From a checkpoint of a small transformer trained on Wikipedia.
Training: a variant of Muon for these matrices, 125M tokens.
MLP neurons of a small language model. Each row is named by its layer, matrix (up: input weights) and neuron, and shows model dimensions 0-127. Each number is 50 + 15 x the weight over its row's rms, rounded and kept within 0 to 99.
A block is one neuron, or neurons of one layer that tend to fire together. After each block is what it responds to, as a language model described it from the Wikipedia text at the highest values.

L6.up431:65 28 75 23 20 37 54 43 34 22 51 46 42 58 66 79 43 28 63 71 11 35 31 26 55 42 56 44 32 39 72 55 35 48 61 50 47 55 31 58 69 64 50 41 30 22 53 33 35 41 55 45 57 52 24 69 44 63 58 77 59 49 58 46 41 58 62 71 68 81 58 60 73 48 53 34 41 56 50 61 45 46 54 58 31 56 58 54 54 10 67 46 45 30 55 45 42 64 71 40 41 42 63 67 35 63 37 36 58 48 46 27 32 50 59 35 41 34 35 57 57 34 41 22 53 72 39 46
L6.up437:49 47 21 33 38 72 52 44 58 36 43 27 80 53 61 47 53 70 52 67 64 50 64 34 55 38 41 71 40 40 47 70 70 64 50 40 54 60 52 35 56 58 35 61 48 57 56 38 62 48 57 64 43 39 39 32 63 45 41 54 28 34 60 49 43 36 40 38 43 43 65 75 65 60 25 58 54 64 24 51 76 64 45 14 60 60 49 38 75 53 59 65 27 31 67 40 59 56 45 54 46 40 73 80 62 70 57 43 63 53 57 14 34 37 58 51 49 59 51 43 34 37 85 24 62 44 80 26
L6.up453:89 55 51 35 26 36 64 09 62 39 62 62 51 55 40 55 40 48 57 56 29 28 42 47 35 63 62 62 61 65 47 62 47 42 55 51 43 98 55 30 30 39 39 72 19 54 62 59 42 44 61 66 41 74 45 48 69 40 26 68 47 65 66 46 22 42 46 51 41 69 46 57 56 40 75 35 47 70 38 70 74 43 55 38 44 45 46 68 70 54 50 36 45 23 49 42 34 52 15 53 40 62 28 28 52 30 38 69 59 55 46 36 65 42 48 37 39 57 50 51 48 53 40 63 31 51 53 57
L6.up459:38 58 47 80 50 62 50 35 43 44 80 58 79 38 88 43 58 68 44 37 23 51 61 50 44 57 61 46 47 68 84 61 22 41 38 17 71 79 33 67 47 49 47 50 55 60 64 71 40 46 48 67 34 51 42 32 43 50 54 36 32 28 62 48 64 54 43 31 46 52 50 54 75 12 55 47 41 40 56 47 40 63 48 53 60 80 55 46 58 27 64 96 67 31 60 70 58 42 70 12 51 41 50 56 46 52 43 54 62 42 71 75 57 61 39 38 48 55 38 63 38 48 67 32 70 30 26 67
L6.up480:54 37 41 47 41 54 58 38 48 19 49 55 33 58 40 58 62 41 65 44 34 38 36 58 26 41 42 36 54 82 62 74 31 23 65 57 12 69 54 41 58 69 42 47 41 49 41 38 69 44 42 45 81 38 36 69 42 40 45 41 62 52 77 46 40 63 60 47 29 60 41 34 51 78 54 67 33 86 51 45 39 45 52 40 36 37 46 54 60 41 47 43 26 73 39 45 48 81 37 34 23 54 55 66 51 46 71 52 34 60 26 45 62 54 70 41 46 54 50 27 42 42 78 79 52 56 61 44
L6.up546:40 58 50 59 55 39 59 62 30 28 46 61 93 60 30 58 25 66 83 75 70 73 29 32 53 37 30 41 32 58 43 64 25 56 65 46 40 79 45 41 63 49 46 71 49 53 48 42 49 45 44 38 35 88 18 60 79 42 33 62 46 64 76 50 46 35 69 69 67 70 56 36 77 43 55 47 76 38 31 63 34 43 46 52 53 83 39 35 44 49 49 55 53 63 50 48 37 46 39 26 59 56 55 66 63 50 67 47 49 46 39 31 64 60 36 35 36 70 45 56 78 40 68 37 50 30 59 68
L6.up569:46 58 57 61 47 60 48 59 62 38 84 54 69 80 45 59 46 53 50 76 39 31 34 60 38 64 34 57 31 54 71 64 55 61 43 24 56 57 26 70 60 50 48 40 28 69 54 27 50 58 40 64 63 38 40 62 55 62 36 72 43 57 56 41 88 50 37 58 45 85 39 38 44 42 38 68 39 48 47 50 26 36 35 48 69 54 58 57 68 26 36 83 38 45 60 34 48 44 29 51 43 35 46 68 62 66 35 48 43 37 27 37 63 50 68 39 55 52 37 43 28 36 61 33 69 47 64 58
L6.up681:38 38 35 50 31 44 49 65 57 55 61 32 53 65 72 45 41 69 61 31 44 37 59 47 31 62 57 74 57 55 53 42 47 86 18 64 48 48 60 52 50 51 55 41 55 57 52 00 37 47 38 72 20 75 46 38 45 49 39 70 47 16 33 58 69 63 55 41 34 60 62 44 40 21 27 48 56 59 48 24 59 39 83 31 61 69 59 44 63 30 43 58 44 33 63 46 13 22 28 70 54 40 33 39 36 25 49 30 45 31 37 41 41 49 43 72 55 34 48 64 72 52 62 31 71 55 43 73
Responds to: Mid-word stem fragments. Fires on middle subword pieces inside longer words split into several tokens, especially "ign" in designated/designed/signed, also per, erv, re.

L2.up63:48 47 77 48 63 50 64 43 68 64 43 39 64 54 46 39 24 72 79 59 62 55 77 70 58 56 63 86 65 69 52 53 61 54 34 70 33 44 65 44 57 71 43 27 33 51 61 35 33 49 21 44 60 49 67 41 33 39 65 42 37 64 60 36 71 43 62 50 35 28 58 32 18 64 28 52 09 24 52 61 50 49 47 49 59 38 54 55 40 56 56 46 58 45 31 27 68 74 41 58 40 33 49 95 32 66 43 69 30 52 38 40 57 29 50 32 75 38 58 51 40 48 41 46 57 61 52 47
L2.up94:70 31 51 53 59 57 75 44 45 53 60 30 81 66 48 33 18 56 65 73 54 30 34 18 37 46 67 40 37 70 71 65 63 55 31 60 25 50 61 40 60 56 38 36 61 39 65 49 46 62 19 60 59 38 41 62 50 57 55 63 28 27 44 36 39 85 52 78 57 29 79 60 30 42 31 57 40 42 50 51 68 47 80 57 54 58 15 67 52 42 34 59 31 19 39 57 44 43 76 54 39 71 27 46 37 53 57 54 57 48 54 45 43 55 62 33 69 35 41 44 29 16 57 44 73 69 50 55
L2.up275:40 73 62 54 42 62 62 49 39 54 62 41 42 86 56 39 48 52 57 70 44 56 51 51 64 54 40 40 70 42 35 82 76 37 24 45 61 67 61 55 50 68 40 45 30 67 65 37 58 58 47 60 48 46 40 28 50 36 81 53 47 29 43 32 91 99 40 27 48 45 60 61 60 60 41 39 64 80 32 37 54 69 59 64 63 59 27 73 22 49 46 40 54 27 49 67 41 47 53 44 47 62 66 74 48 51 52 51 23 60 32 71 69 74 44 47 50 52 44 41 42 43 92 76 29 68 55 52
L2.up377:30 48 20 53 54 49 64 27 50 25 57 55 74 24 70 63 67 35 43 58 71 40 51 49 36 25 50 66 50 52 40 50 59 38 63 42 34 43 32 62 59 64 47 43 81 35 88 47 47 67 53 74 66 56 53 40 26 40 50 48 35 33 27 46 80 55 41 48 57 49 56 40 49 54 38 32 45 72 64 48 66 64 68 62 35 85 56 59 14 39 61 66 37 44 39 73 61 59 72 79 56 51 62 37 60 42 53 62 36 42 18 84 65 43 23 36 41 64 51 69 45 39 58 47 42 41 82 52
L2.up466:54 49 57 32 55 65 74 76 45 69 70 50 63 41 73 37 27 42 57 70 39 45 61 61 52 27 58 45 49 67 68 58 63 62 28 55 21 52 42 75 51 43 47 36 71 55 53 64 55 59 62 46 59 46 33 60 30 59 40 26 26 35 13 58 56 43 57 66 49 29 48 47 63 53 31 38 25 40 81 44 60 40 55 77 41 51 31 54 58 60 52 48 39 36 67 71 50 52 43 53 43 59 70 46 48 53 60 39 37 52 69 38 36 83 50 70 63 39 56 54 22 51 53 63 59 77 58 50
L2.up495:49 51 55 69 44 71 69 29 32 40 64 64 49 30 35 68 51 28 47 50 52 62 33 43 38 20 25 57 60 60 58 59 38 20 34 60 76 33 38 72 52 31 30 68 36 61 69 40 49 32 47 59 65 57 36 52 58 08 41 60 54 63 35 57 59 58 38 26 40 29 61 30 43 37 68 27 55 31 77 61 46 50 80 43 52 60 86 52 56 34 44 51 34 53 81 34 45 50 40 35 54 60 69 72 37 59 46 60 68 55 51 42 47 35 26 61 48 31 14 50 47 41 86 52 84 74 31 74
L2.up677:31 28 57 54 49 55 62 25 42 45 37 33 64 40 42 54 65 37 47 86 49 41 26 58 49 48 49 49 29 65 70 42 78 55 72 53 34 44 33 40 60 37 61 47 69 59 65 37 45 66 24 66 46 55 75 46 58 37 24 27 44 34 36 76 51 57 60 43 36 58 24 84 70 62 56 35 19 53 64 61 38 14 49 46 50 56 26 54 51 25 74 64 42 67 70 78 45 78 49 56 60 37 32 37 63 49 48 31 56 59 38 53 42 50 36 42 57 21 39 19 66 49 64 68 35 65 51 38
L2.up706:36 29 54 62 55 25 45 25 75 50 64 34 60 55 29 55 73 61 59 56 48 75 47 58 52 53 70 69 59 58 67 51 44 49 40 42 66 70 50 61 47 74 47 73 56 67 43 62 84 36 18 52 39 46 40 59 74 45 30 41 24 39 46 52 53 96 61 51 39 50 57 38 52 50 57 47 14 61 33 34 47 55 42 52 42 46 27 39 69 59 34 47 67 59 49 65 42 40 43 71 66 53 65 57 17 70 40 54 18 62 72 59 58 55 61 44 49 53 33 51 53 37 68 48 48 23 52 63
Responds to: Mid-word subword pieces. Middle fragments of words split into several tokens, right after a one- or two-letter start, such as duc in Education, tern in International, oc in Locals.

L6.up136:84 33 62 63 36 42 35 41 44 28 55 60 63 71 53 38 51 53 53 53 43 88 34 41 55 46 46 51 24 42 52 56 58 52 47 78 74 70 26 58 49 49 44 71 53 42 46 50 60 71 40 57 38 26 41 43 51 78 37 66 75 29 61 54 57 71 56 42 60 59 65 41 56 44 50 24 63 64 45 34 59 67 49 35 44 55 37 40 74 47 58 56 57 64 61 46 53 67 88 37 43 66 32 68 27 15 52 43 25 48 41 37 22 36 85 55 32 38 64 36 49 72 73 53 50 21 70 63
L6.up163:51 38 73 62 49 60 43 66 47 48 49 67 47 43 86 73 47 49 45 55 54 64 61 45 55 32 53 39 36 52 48 52 72 55 31 64 53 49 50 27 40 38 76 42 61 30 27 65 52 54 44 54 78 52 29 79 55 65 24 46 75 41 35 46 57 68 74 36 48 55 33 35 52 38 51 49 66 29 59 66 24 34 42 56 41 47 18 48 80 29 31 29 37 60 49 26 34 43 81 49 52 69 43 61 49 63 33 50 79 44 42 53 45 56 48 39 67 45 51 80 76 40 44 53 68 35 69 61
L6.up267:45 58 58 56 52 48 67 64 49 54 15 76 39 72 64 93 58 65 53 36 60 83 64 30 44 54 71 66 50 58 45 67 32 36 36 58 25 75 10 47 51 31 52 73 62 76 40 63 58 57 49 74 46 44 38 31 65 56 34 51 56 45 56 66 77 55 63 45 54 39 51 34 35 32 67 66 87 69 64 49 72 26 16 48 46 73 46 29 42 55 26 29 37 78 54 63 21 43 16 36 46 67 58 59 53 58 62 59 65 57 48 33 65 40 54 51 37 36 31 58 61 72 57 49 84 37 53 17
L6.up325:79 45 73 71 82 56 57 69 40 46 30 43 70 30 48 48 50 55 33 45 28 67 32 13 66 21 65 42 57 53 36 35 73 68 25 36 58 25 47 44 56 36 49 74 55 47 25 55 39 91 73 61 58 80 46 37 49 48 61 29 55 55 25 28 35 77 57 24 61 57 44 18 51 37 59 63 70 34 64 65 32 50 43 70 55 54 53 49 64 56 59 22 75 52 28 48 32 61 52 48 51 46 30 68 44 54 25 52 32 45 51 50 41 58 50 70 51 45 29 69 37 46 34 59 66 51 46 35
L6.up387:49 51 55 64 54 36 54 53 38 39 51 74 57 55 52 60 60 35 43 52 49 77 57 64 34 84 51 50 37 67 44 77 40 46 40 49 89 88 29 57 46 74 50 37 52 33 57 50 46 51 73 51 66 23 43 73 45 59 43 77 54 51 46 53 53 51 74 50 75 35 29 77 64 61 71 47 57 70 63 65 38 60 07 56 48 51 43 56 76 54 67 19 66 51 54 64 61 47 63 38 38 69 58 80 55 25 32 53 59 60 19 34 39 52 41 53 64 38 65 50 54 57 46 45 50 60 47 45
L6.up513:39 37 31 41 51 50 59 11 45 53 69 68 44 52 41 47 62 52 34 52 45 79 45 47 54 79 57 53 64 38 73 47 51 58 53 33 42 43 53 45 50 60 32 48 01 40 58 22 67 75 67 50 58 33 69 53 30 73 26 41 42 33 50 52 51 42 49 30 64 35 40 46 52 38 46 36 43 43 58 47 51 25 46 27 60 75 42 52 23 57 70 77 57 45 53 74 63 66 77 48 44 33 46 47 44 32 65 63 60 65 57 42 30 56 61 70 40 66 66 27 36 45 68 41 48 52 26 61
L6.up703:49 34 39 63 50 46 23 46 50 48 53 24 77 69 44 46 48 51 35 41 68 47 61 41 47 35 49 60 70 33 57 40 38 47 43 80 52 35 68 69 57 72 73 83 79 69 50 55 12 93 68 51 63 36 45 23 28 44 45 40 62 32 27 35 59 45 47 58 72 48 45 51 43 55 69 60 70 56 76 22 73 47 49 54 58 59 35 59 47 42 56 58 49 66 49 47 47 33 58 53 59 78 57 73 59 25 45 76 45 39 31 35 32 62 70 47 14 57 43 35 41 42 34 37 49 50 38 86
L6.up760:63 42 21 74 47 67 79 42 49 57 44 53 49 62 41 74 48 95 44 68 72 63 33 44 65 51 54 34 35 62 51 59 53 31 55 55 39 61 36 47 19 60 40 44 28 86 26 51 46 61 45 79 54 64 47 35 60 56 22 56 33 45 33 46 39 70 49 30 42 53 83 47 58 48 67 63 73 31 51 67 56 76 53 48 62 40 54 34 60 61 50 44 36 78 49 48 37 32 69 29 39 45 32 60 60 46 55 55 65 50 57 30 48 15 75 59 20 41 52 26 48 47 39 72 66 53 56 54
Responds to: Split word-initial pieces. Leading fragment of a word split into pieces, mostly a capital letter opening a sentence after a period or line break, such as W(hile), O(n), H(ill), plus inner pieces like il, ec.

L6.up78:46 71 46 53 52 41 50 56 12 65 42 16 60 72 54 50 60 43 59 30 24 79 67 52 05 52 52 90 26 77 47 56 44 47 48 41 43 68 24 51 52 44 88 52 43 54 44 61 74 73 60 50 53 89 46 47 32 55 51 60 29 31 45 63 63 44 51 33 48 41 64 26 70 53 66 73 55 52 41 41 41 33 61 41 66 60 35 39 49 51 40 16 56 49 53 31 40 60 89 23 63 83 27 55 47 47 43 60 42 60 57 59 36 51 70 51 37 42 52 53 72 48 64 44 58 44 61 31
L6.up89:33 67 35 68 74 38 76 59 31 52 52 65 60 41 36 61 74 51 54 49 76 52 34 53 00 54 75 82 45 68 28 64 61 50 42 56 42 62 30 56 40 52 38 35 45 50 50 44 65 57 46 90 38 92 32 59 17 46 57 39 47 50 49 70 47 59 57 42 49 50 63 51 53 62 71 54 53 41 24 42 39 53 57 66 69 47 54 37 55 20 56 76 48 31 39 52 50 49 45 57 57 70 47 62 76 46 64 65 68 60 42 58 50 39 36 51 39 52 50 35 33 41 25 78 55 36 61 77
L6.up148:56 41 57 56 24 68 35 51 26 41 54 22 47 66 36 38 73 59 66 47 35 64 54 56 53 47 47 62 68 27 55 65 46 25 47 37 51 76 48 52 54 34 41 45 34 46 37 52 79 44 49 62 49 51 20 52 40 49 47 56 30 40 15 63 64 54 49 31 55 30 56 70 49 64 61 53 38 54 56 51 42 26 60 60 33 80 68 38 55 68 61 67 26 51 57 57 36 85 55 33 61 62 35 82 47 43 66 64 39 29 20 63 59 29 50 64 44 30 47 47 84 68 68 60 50 78 53 56
L6.up158:52 51 61 57 37 60 63 30 63 39 74 81 69 40 46 33 53 38 45 84 64 73 66 58 52 53 43 66 30 44 36 36 47 36 42 50 67 82 38 62 41 35 33 75 30 55 65 59 59 54 45 36 32 46 54 26 33 56 47 84 09 71 58 39 53 52 62 47 82 45 70 40 67 57 64 53 41 49 61 54 33 48 35 47 51 48 72 64 37 45 42 61 43 36 46 35 70 58 18 73 81 37 30 52 61 45 71 47 61 26 41 27 25 36 47 91 24 57 63 59 62 50 39 55 72 72 60 52
L6.up188:48 57 49 62 50 48 54 64 38 37 83 78 62 50 32 57 64 68 82 53 66 49 39 54 46 65 60 81 46 57 57 63 47 46 52 74 58 81 48 57 38 37 26 49 29 43 40 54 58 41 54 68 64 43 39 31 15 53 62 41 29 15 65 55 71 60 52 20 70 38 64 38 58 69 44 42 45 55 25 68 60 36 71 77 49 61 38 55 40 35 43 83 53 66 66 51 47 73 66 54 83 52 35 76 54 43 54 62 47 40 37 67 29 45 57 85 28 66 62 58 46 42 26 41 47 35 45 55
L6.up317:42 55 41 54 59 57 97 67 27 65 42 41 73 43 56 54 78 28 39 46 42 24 71 36 59 38 44 53 35 66 33 58 68 48 72 67 60 74 69 49 78 53 67 70 20 62 73 43 56 51 52 60 28 58 37 58 65 67 60 69 30 45 24 44 47 60 38 56 30 48 65 42 34 60 42 24 38 50 50 66 44 60 54 15 94 39 43 50 46 47 44 45 36 36 69 32 74 44 54 54 75 50 38 35 46 66 60 74 28 37 33 73 44 78 59 74 39 61 32 48 49 43 41 57 63 38 39 61
L6.up394:53 45 38 65 48 78 49 49 58 40 21 51 47 72 10 51 88 38 48 56 55 51 67 54 50 32 47 45 49 42 57 69 45 15 66 77 46 37 46 31 30 52 69 70 27 46 74 66 72 62 32 87 11 39 54 46 59 35 13 46 48 57 61 60 40 61 56 54 49 38 71 47 25 53 60 48 48 47 50 66 54 52 58 61 58 41 16 62 41 65 58 34 38 44 32 34 39 43 62 32 35 61 42 58 43 69 49 33 45 54 56 21 28 69 63 57 35 63 54 57 68 42 62 51 59 64 29 46
L6.up604:40 47 34 90 65 43 43 75 36 43 49 32 47 34 53 66 33 45 45 76 49 52 57 49 28 56 53 78 43 53 40 60 18 28 22 56 63 39 49 55 61 38 55 67 41 38 46 53 55 52 46 69 50 58 52 37 29 68 35 49 59 57 46 50 64 86 62 55 55 34 44 27 43 32 49 42 57 53 39 67 54 32 56 45 43 44 40 23 39 36 44 55 60 37 70 53 44 68 83 01 73 84 50 70 31 34 47 59 62 59 35 62 53 36 69 61 55 58 61 66 73 42 78 43 44 31 64 72
Responds to: Date-range "to" and clause openers. Fires on "to" in date ranges like "from 1810 to 1821", also on sentence-opening prepositions and conjunctions (On, In, When, Since, until).

L4.up400:40 48 44 46 29 61 28 27 61 52 43 61 49 52 44 44 72 41 81 55 57 50 54 52 57 32 61 56 49 39 35 27 64 33 42 77 31 75 68 71 35 27 57 77 66 72 32 23 60 33 65 51 58 40 63 36 53 50 81 42 61 26 45 32 71 28 43 49 29 35 52 41 63 33 53 53 53 09 49 49 29 23 39 65 48 24 22 47 61 23 49 59 33 57 77 65 28 25 42 57 59 77 73 47 39 37 46 55 26 75 68 43 53 72 44 22 58 42 42 49 25 32 51 25 36 52 34 41
Responds to: Mid-word piece after initial letter. Word-piece right after a one- or two-letter word start, mostly in infobox labels and headings: P-opul-ation, H-ist-ory, B-orn, A-ward-s; also " per" as in per capita.

L2.up82:53 50 36 61 83 63 53 41 10 72 62 62 45 67 38 75 46 44 64 36 53 45 59 40 71 51 42 62 36 64 32 55 59 52 62 41 41 50 56 56 71 59 54 28 39 63 51 55 58 57 38 66 29 57 33 49 58 57 43 62 25 71 43 42 27 57 32 34 39 44 29 61 60 57 44 20 49 60 53 55 78 40 86 62 43 57 47 50 55 39 57 45 34 29 50 38 80 31 36 61 56 50 44 54 53 48 49 50 55 37 40 72 37 84 52 76 46 47 16 41 52 87 51 42 43 47 45 48
L2.up89:33 25 43 47 53 59 56 64 53 60 35 53 55 54 69 51 43 69 61 71 42 58 34 51 27 38 51 26 52 49 77 67 43 34 46 18 47 43 51 63 67 82 32 40 60 44 51 47 39 55 51 59 55 60 43 54 37 68 43 44 62 59 38 32 25 63 42 42 38 63 71 25 49 51 24 59 58 35 47 22 29 39 67 28 13 79 57 41 44 53 40 40 55 56 65 61 39 39 44 52 85 60 25 62 15 66 61 32 44 49 55 40 33 60 13 37 52 58 40 49 53 47 57 43 61 69 57 35
L2.up135:50 30 54 21 29 63 64 10 25 41 44 58 69 39 32 39 44 67 40 83 44 61 58 25 43 44 65 41 48 56 84 56 67 57 51 28 39 45 59 53 66 31 80 60 77 58 55 42 50 39 69 48 31 67 59 60 51 77 34 58 41 58 60 38 33 50 66 40 54 36 64 50 64 37 58 47 35 56 50 38 57 41 54 26 28 37 79 51 61 31 57 56 52 66 50 32 65 56 06 63 36 69 37 86 45 60 54 40 46 49 44 65 20 61 45 50 55 52 27 37 46 73 29 35 48 62 48 43
L2.up230:40 51 47 59 32 77 59 26 51 43 40 55 64 65 50 39 40 67 84 58 26 55 25 26 45 48 35 53 34 34 57 47 66 68 50 48 40 49 58 79 62 48 62 37 17 71 51 56 61 47 60 68 31 31 38 44 67 35 70 55 51 50 64 58 35 39 62 47 63 56 57 62 48 34 60 72 56 24 43 40 61 28 62 38 30 56 28 63 66 18 47 58 49 50 56 43 75 59 24 49 50 86 39 91 81 60 51 37 66 67 45 66 47 61 34 45 52 43 44 41 44 47 66 53 18 72 47 44
L2.up253:56 30 42 27 61 42 67 59 54 72 49 49 35 35 54 44 30 48 47 33 35 59 91 56 41 65 35 35 62 67 43 34 71 67 62 28 34 55 50 58 61 39 59 66 41 37 55 49 59 52 33 53 58 33 53 08 69 85 39 34 45 79 41 38 45 72 56 41 39 61 60 45 16 34 22 66 44 63 26 43 56 53 38 42 52 45 56 51 28 39 30 40 48 73 43 48 52 33 65 39 57 60 66 64 28 49 81 90 27 57 55 74 60 46 25 27 70 43 40 53 55 51 51 36 49 57 55 75
L2.up543:46 58 51 41 30 45 43 00 58 79 64 43 33 45 52 40 58 67 66 58 51 47 40 45 58 15 48 58 46 54 61 79 56 37 44 50 60 49 55 48 66 58 70 40 45 47 50 61 30 48 60 29 50 48 48 52 61 13 68 81 41 88 34 79 53 46 72 29 28 55 58 71 67 59 44 35 40 45 52 47 53 52 24 63 58 37 59 40 59 25 55 33 74 60 56 52 72 60 68 48 52 60 31 62 35 49 53 46 79 52 37 52 54 38 45 33 67 25 40 46 46 49 55 48 38 49 65 87
L2.up597:59 58 44 49 48 47 72 22 65 54 64 57 49 50 36 59 40 73 58 55 43 66 38 29 59 33 93 55 49 52 59 53 64 20 61 72 51 55 52 51 69 42 37 61 57 50 42 52 70 52 64 85 53 34 42 41 72 64 35 69 39 44 54 26 45 44 66 71 56 46 76 45 47 40 46 30 64 63 75 30 46 29 51 39 36 42 58 52 61 62 35 49 37 74 36 17 72 48 67 39 44 40 38 84 42 67 48 37 63 60 56 50 46 53 35 43 82 19 25 63 68 55 88 49 53 49 63 30
L2.up638:68 65 36 70 34 49 62 34 23 60 37 47 36 29 56 52 35 31 42 47 53 45 67 45 33 54 50 48 42 54 64 27 56 55 43 23 48 69 29 49 38 31 54 42 72 34 41 40 62 61 52 67 32 70 41 49 46 45 45 29 62 68 61 44 30 57 54 56 30 40 50 65 61 60 44 89 61 42 64 67 41 50 60 25 48 70 65 67 40 76 70 48 37 79 21 23 65 47 49 46 66 58 46 46 39 37 68 53 38 46 50 45 48 27 58 50 64 84 43 66 44 46 48 04 39 50 64 62
Responds to: Number-joining symbols and word fragments. Special characters between numbers (dashes, minus signs, fraction slashes, spaces, as in 1898–1900 or B−V) and word-start fragments such as con(ference), sp(irit), stud(ents).

L2.up103:70 43 37 84 68 33 47 71 53 53 55 55 77 13 77 60 66 64 34 47 52 51 45 41 65 47 46 55 23 63 36 54 58 79 22 48 44 64 30 39 65 35 74 46 60 33 48 64 50 36 46 84 33 56 43 88 43 91 42 52 43 25 57 36 58 46 41 71 47 48 69 41 61 46 37 57 57 54 63 56 43 08 62 55 53 69 40 64 58 57 59 28 56 49 64 41 39 59 37 32 49 42 49 48 57 30 73 46 72 53 61 44 55 50 45 48 48 30 45 44 45 31 60 42 79 57 64 41
L2.up118:54 30 40 71 46 20 36 35 60 81 21 38 54 51 22 50 84 60 44 82 60 42 52 69 45 37 37 49 20 49 47 47 49 47 65 49 17 54 46 50 60 37 48 81 24 58 44 39 52 43 55 32 27 36 58 34 51 60 84 42 56 50 45 63 23 43 48 35 46 41 51 53 81 64 57 53 85 65 59 36 45 60 45 65 63 56 46 36 22 00 54 51 39 36 72 50 42 32 49 63 54 69 31 56 65 37 48 42 75 56 37 39 44 60 30 50 23 45 57 29 59 44 29 47 48 59 37 54
L2.up131:57 59 76 49 47 57 37 46 58 46 21 54 46 51 61 62 29 47 48 69 27 44 33 32 52 76 31 65 36 53 55 03 64 45 47 65 26 37 50 40 34 61 48 27 70 60 32 40 58 20 23 41 43 75 53 53 67 43 36 54 38 67 44 64 80 57 47 68 26 63 22 48 50 52 29 66 29 66 64 42 09 56 32 68 41 55 55 47 46 54 26 13 37 39 63 48 44 50 55 43 33 59 40 53 53 39 54 99 54 67 38 32 62 35 72 34 56 70 45 65 86 56 52 43 42 37 39 42
L2.up179:51 98 53 54 52 30 67 47 54 35 41 50 36 51 83 38 24 53 52 71 24 39 61 55 55 54 45 69 38 56 62 35 65 41 47 71 67 48 47 53 19 76 64 49 60 64 37 54 30 66 52 35 39 18 59 46 74 57 40 43 31 58 61 55 40 40 54 60 80 37 37 53 44 53 41 35 72 56 45 47 41 23 66 42 80 41 42 49 35 51 37 52 46 21 50 71 37 59 45 72 50 62 36 66 68 48 62 64 54 49 58 38 64 31 60 42 61 29 62 51 49 69 37 56 63 41 33 37
L2.up315:46 54 38 44 41 28 35 52 74 42 53 35 38 41 40 28 66 49 57 40 47 49 52 51 42 45 13 59 18 76 88 50 75 49 37 71 41 65 60 07 62 65 21 27 22 18 37 45 56 46 65 54 64 51 65 84 72 51 49 50 60 56 42 53 72 38 54 44 33 56 50 64 56 58 68 47 49 71 34 54 67 59 60 67 43 67 45 54 29 42 62 21 52 53 52 76 43 53 49 64 53 63 48 40 48 43 44 50 56 62 64 67 60 51 47 11 47 46 45 40 50 37 47 60 68 64 55 41
L2.up332:66 54 52 55 73 74 53 57 43 59 32 64 52 95 54 63 62 46 32 78 38 36 66 48 34 75 49 60 39 40 53 76 17 49 61 54 47 49 39 23 61 79 56 27 55 53 38 51 22 49 65 55 43 33 37 50 61 68 38 51 42 42 54 47 51 55 45 36 28 64 48 39 27 72 76 68 69 69 66 47 66 60 28 51 53 31 62 54 50 22 60 60 42 54 36 31 51 54 48 49 72 70 13 46 57 46 44 66 54 52 51 39 56 65 69 45 49 49 43 61 44 73 79 88 35 37 63 49
L2.up715:55 46 70 50 27 26 43 32 27 70 35 37 61 35 45 82 29 66 28 70 51 32 39 66 40 81 19 36 48 36 34 71 32 50 38 78 20 69 66 67 25 60 60 48 39 30 66 47 41 44 64 55 77 46 21 43 43 43 31 50 51 29 73 67 51 26 63 62 46 47 44 30 60 42 61 48 50 29 46 44 58 59 41 55 59 27 77 46 68 06 70 41 51 42 23 72 56 51 49 39 59 62 39 67 53 46 45 44 72 62 31 42 60 33 41 39 65 45 15 60 33 56 51 51 58 64 66 64
L2.up747:34 55 49 86 47 59 63 69 55 45 49 42 38 04 50 44 65 69 42 53 46 60 45 42 42 80 71 75 48 40 67 47 43 30 71 31 49 33 44 55 51 38 50 71 23 73 76 37 44 27 58 55 36 63 54 46 55 43 56 52 47 77 32 30 61 47 54 56 41 20 48 15 36 54 59 46 62 41 41 36 48 62 48 35 56 66 38 61 67 48 56 41 42 64 63 49 54 42 46 19 39 84 59 57 58 43 09 39 61 37 47 57 19 52 72 40 44 79 53 68 36 51 42 46 41 27 42 57
Responds to: Until and word completions. Mainly the "il" completing "until" before an end date (unt-il 1935, unt-il his death); also word-completing pieces like rec-ord, ret-urn, des-ign, play.

L4.up346:15 49 63 47 30 30 68 33 40 78 59 51 52 52 61 67 56 61 46 53 30 56 25 49 58 53 29 58 48 37 70 26 59 24 21 54 55 77 48 41 55 66 32 47 46 34 44 40 29 46 61 48 67 88 40 65 37 85 38 45 31 64 34 73 62 60 40 59 53 35 39 51 54 35 49 39 79 37 58 70 40 43 34 45 70 55 31 33 19 43 46 59 39 64 40 63 14 63 25 51 51 43 36 47 57 28 57 61 45 46 43 88 36 59 80 36 37 41 51 68 44 77 64 54 69 48 48 58
Responds to: Word-start fragments awaiting suffix. Fires on tokens that begin a word still being spelled out, such as the ( in Writer(s), play in player, ograp in Filmography.